config.toml
hidden_size = 768
head_dim = 64
positions = "learned"
qk_norm = false
init_std_o = 0.005
lr_head = 0.00479
decay_shape = "sqrt"
final_lr_fraction = 0.1
batch_tokens = [65536, 131072, 196608]
MLP neurons of a small language model. Each row is named by its layer, matrix (down: output weights) and neuron, and shows model dimensions 560-655. Each number is 500 + 50 x the weight over its row's rms, rounded and kept within 0 to 999. Numbers have three digits each.
A block is one neuron, or neurons of one layer that tend to fire together. After each block is what it responds to, as a language model described it from the Wikipedia text at the highest values.

L5.down3048:517509477495560552506502483516471507428517508527535623496572538425585462476441499489379552403430540497520443583546426554581561484597532467563447491498553438590466535278500612425463509446496474552451429512481438430480438520468453532563490524553495535496434516509493480447496518373505462468
Description: Repeated subject mention

L4.down411:580448561503561429560513465498476429582401498558673482464457518531542501464531484546529536505455566487521507475570498570362494539447475436542491514481448486577508550451500644499562484596490547458461414442409480442543528446496471508451474588528511560465497551498514564471452605506463492437
L4.down775:541574488542501479546525545513543489442418469580464449479523500479552450549511539431557535487477527444496411442617431459488562408524498524476495521464493496504491531559506436494629549474545571476477518497514542493461538546501462428590523469449511578545432437601439449591584493441493539491
L4.down805:542489548464510440488529529440536526453499493479680604487479465510447532506570548545443540527474495430521470361475456506521507541464510402488530565479505518439497538403522559537522432545430525503500447483503557533466570507462460495544555512460492622407459552456454492572519519437482503482
L4.down1590:475590522468492472480534468531499535543484449560524486576467566516548508467456539414550551363463573511456471515472494465492434549518498505526521508569473553569511561394507516534470473566482625490481388550531514518530553455549410478522449462455558535558483489505532413470528598531464490517
L4.down2014:482566602503477493462435473573501515554442476449630482494498440517509494517511450431540505422473518434502501525495440536470390547454549472408540527524428562513549516412528543525558395598443580536488473523444534503459523485551485517403451414607510548496474474455502428510504581501456547432
L4.down2049:537492514547515586519483422451508469493550467598564537519583368515536439417551531436435535470414495467455452480492469503518570509491521457585572444476486482497409530423476461461574425403463532492507531522553585496532527457426471513546474495552542613558465496478369519474580414491456545486
L4.down2800:575459444515540617358468508485482512451479469441466499506544395403441435528491556485472458494501501432560585456572549630497557507521472506545468555482547476368450483531501551567489455504430539496528467501533555520552541532492508478494599502555480478486478412519490527577575467462545546523
L4.down3099:501581469535491459556416497524608509529516482513509506503557520501367480505552465490428510381612503548555556558476517492497472608431534508496463517443508555486492510549443553456529500521443450482479527483494528450491529452569418548488367453483480556581474538463466470512513579464551461432
L4.down3480:534524495512505491483452392562478504603491446566519520593472475504486558470477494525512546363421442527490379596462496545505541481548531516479489463466516455506536476487470554420525506549586567506388495540598533455555393455465469544392438420507479503524535497467485418488541560432516505467
L4.down3549:489497535484560582425472494481538451458496485516497470513459451474510536533462551425537542483524547422473525548505469498499515556512469499532548442517497402477438480502542526476514609577428566543529412521478549564485484536452566474535442488533527480495402450569564521404599501479452570484
L4.down4172:449524485512504474408460433532441492609545497490553533480533410547600481450578468441531580436507539570372490535504429520407514515509523431552546460519509507545497540470477457529548450508507557508482474568504530415507416387520423454540506452532528615607494490424491438422503475481477471480
L4.down4173:442471485505439546571469513443493565527495496492538559594501558370471460540490501487556493490447528510440574484446514414482552488461422387553592508467507540450494418511533521574532538543554485456519412480461410567521428647533515544486545527558496400465488424556494528495478509480470452478
L4.down4328:587627574566512487435434563521536547557523479521515410523544492559459529474447475435535528526499513503457465544504540489500375521562490525452636487478653589553632526547527400469437544539542466521390473525522499506516594521415485596434482428484511576421497469484549508526449484461542571568
L4.down4420:502496483591500487484491463601466519625515589380484529369386471439509529435429504486512505464496557479530469533516439426460471523568571483494545480490522411477543456584446475508477490462519523455504528487539443513501522448502585438388552420513577552521495492495553405581448453483459468455
L4.down4504:563496452415448515419486511577472473521516525436546523541513509559483476429526498453527526442490532495552562430517463526516352449517423428399531511520486546561499465507501486496488507545483497476474403502522417562543527439408554482480453482626492512453444483470443510563514525443500513467
L4.down4506:560600551578494480545500499524548522519498437506492476521482550555443489491474499484521556503539496530521512390474588461609482532497497459438524526531470476527567501529521507562545504577520518469449510391551507466502611487489445429439454467541470518486469502451502427431500477463509538395
Description: Repeated name continuation

L5.down3760:529418519575431543486582496546478524537496447517566527468518535495501566460555449507488573498510536516513443575502454389447418536515476473455474436522541392420521526486501525551483453512421435427514404541503482513498486513475612518442529293475482514479496424520530428487581529499570469531
Description: Dates within timelines

L2.down181:452566561524475418651556413387553489505460501505512531546515471505485462503493482475506518486554441475418499575614591500469480454452515576455386570601483477526470499438502596484499528552578515484508526578509500533474484509472442571496515457597443472437478483478413549568471500427497489528
L2.down2339:551421391465521427487478576429458448549510508454545502477530539561449452499564477587384511509537479502482396551505433488528566516519473493579450554530424562504619456556558599551496388515581482503529567574485510523509501472469417525477464517494526559540551513461423481559453457548534617628
L2.down2624:595490500527501517506432519465506464556504486448496568662453491447509500535547494445587472431534505476559504487534598583425565549553538450461502570472417443515468495412428593348508508593500561429477580486534531547559510541467479543446530519510621535520495566490545476445536473574471538525
L2.down2734:492508543522425525593506565484485613521541500545527486483528504479490458556486484438534504395495394553537399425529579483481561462562627455494492524500468533518518500486544527452456537599517450529506458480513514507571473491494530536578524412440589506470421489518460479564521469523538427494
Description: Year final digit

L2.down121:521485455534572534529493392466538477479426507636513554558509485509523454532494560444463577493496477486521475508449488498527525529468581533511546434535497473537472512426506509484518458477408503488445437526459560493559581488384463481540504492551533477541501544484394556463558462443510477471
L2.down299:493554432538562466483436515357485511544520462455522456495533524393454409608488527546479611439494485517522557592513443501466459509513557551470546491504494564457535487449492513463553507442508505392517479507457456501479550472537432386431525555463421507548509506410465477503483487463448474476
L2.down1947:585519523431523476502481523482452519527528529571526501579464483626494612495417501530469509465480533524516377503465441556537505489592493464454516511534429504592526533420488561452443558522548527545535452466512479438452448401472414469486507467567511484565424549381496480568457533496493571537
L2.down2765:504567512447567486544505554484486520507477482401573518516447444576477575545475514574525511515491509523433442468508424460467552507497513548476540508503457467424490548414512531462469515513475506582516422517546542490506547463361560584587487538609568520537443462577479559451566438511494532527
Description: Inside proper names

L4.down30:453429564558406513563530536491511632479566501539485487443490545398440532510450489534534505447489516633454456456545577502520482475560513490520574512464522550461495514405592521477566522519426479485547519484463501535436437489407495606494516484678491480381444495399460515484572499611463494508
L4.down153:556471496489581606402524518536494526540429526478489549498450493528541435512543501524635546513526484430523509553540499543506436510377520392518546388536519539466478510509455487451551451540526541446478458513555495549535382411485591589545546521562485511494468539563459551571523517445491450510
L4.down466:482520576394475511475526454595515505515483566476515471552476562478531490522511579514559563428451574508519529514497524573473478601496484418416482472472402572525521497456522524576480498564471438450482420554502396423496491493497441518530575506575482485528474505509470371454500521520527544491
L4.down1210:605456481506497533505474499591466493552491549513465489405564514484528653500597446467496637490497539437464552535536470464415480518456546567513541489543493478479485512574517576409523466509539461497563472441582423476526525463500511526527525464489431543468499412449491571542535571484538538507
L4.down1297:548497504498445561577485426567463528525464597517521544509525501548468471540425510492525532359475524466548563547495458568492584576502503570559523517495404505463413504524435521476386500570488545442514538472573550481506434472435553528552409534461491510390527456557495558459483470549495469425
L4.down1384:418489472551499443574493531525531498428486631509505466438548455404565514525496557525498490376488548572462425412413489475589554456531539479437512456491472515534491519514487488477450504475495484499411462510528506452457601472448439489613531567473492470475505438495529557488446454471412554565
L4.down1502:512478518599455469453537503586484521601515477511552497473560559409474448524494498372483442459402413515541441599441481485442490580518614481481535432482417471503462555479533489472483535552487557521446517481582533494549524531459595508473496425512455549503465494473539428549524558457539503406
L4.down2366:476552564424465438558563475388498531511437477516561441496603511512464539481493445467443519311513485467442548499515541462483427560490605451508404478375421516645395558519457530486506529532473519395498454459517421478576536512579543466501465529501571461506458459358483496551527561534471463566
L4.down2497:495389452532503469434473432506489458457410518537508446526523523468510482553556573431523576453452599545467570475480493451525435455531498488408522443520485439471518467517516525527518516430475568449325457537561575531445438498549532506496653599520542509548495452517458602515518501468443480467
L4.down2975:512499563532529524610452520587518493535497616546493408483503443496452489572528483537507579436394520455490503464501444579557544508487514495501521529484466446526423471469469599523444494540474480544553553563515479505528515531530441597518519470468525440493422534480521564479507461503531557557
L4.down3516:553457509502458562536553464450564501515524480470488506476538509434476492458541618480532464528483504474493464512473421554404548389418509465513420426417507503532503474410493590425447496468490515587430471508440490442535509398457516503510473486489431554570507468469455469529583447480514525560
L4.down3521:538453494508492501560463501476558578536414469507428564496555477486501556501466528451575512452503482509495488473449454444423478553492485430490559442514538548539490491507455549448523489466554501545511433418506465444584431459526556674459523469501471512416437413429401456426527532473525459551
L4.down3763:494556514496535543495492497567523484516514392495509498480485540492516558461553440470567537482467588467380412528538430464516494493444500425570488530447464505540456540408443571607545403498458493427502438576598475456530529459433428539590546485592552526545499498505454404520526651464525493464
L4.down3796:529558504452539526495537456472437477538480500458545504487536527405555470532535516436496530500430492526512519519542492522392497541528463426569531407474505449533451578425506453525485471517612512567517441540537493437597542578479521506391518567495477562510523530438612499610482585577500506456
L4.down3875:473515552579501451541465472595527445543497538543531543465462527429542430513449544526498472527527438511653526437485480456440512543430498402498504575490433491488570499579509401595567559481511481522495453449459517500485350481409484491545497549435533445550456541550540469583527478465467508546
L4.down4051:551445583500464448508529498486521536598521409454558580437525406498427549429526564488540467541560504554466377565568457508494533429518460452539571497522493491503395580522515433528430456528521487554462506469467490561392474502450564552454476481527551500493487536499514533447564479444508422520
Description: Year final digit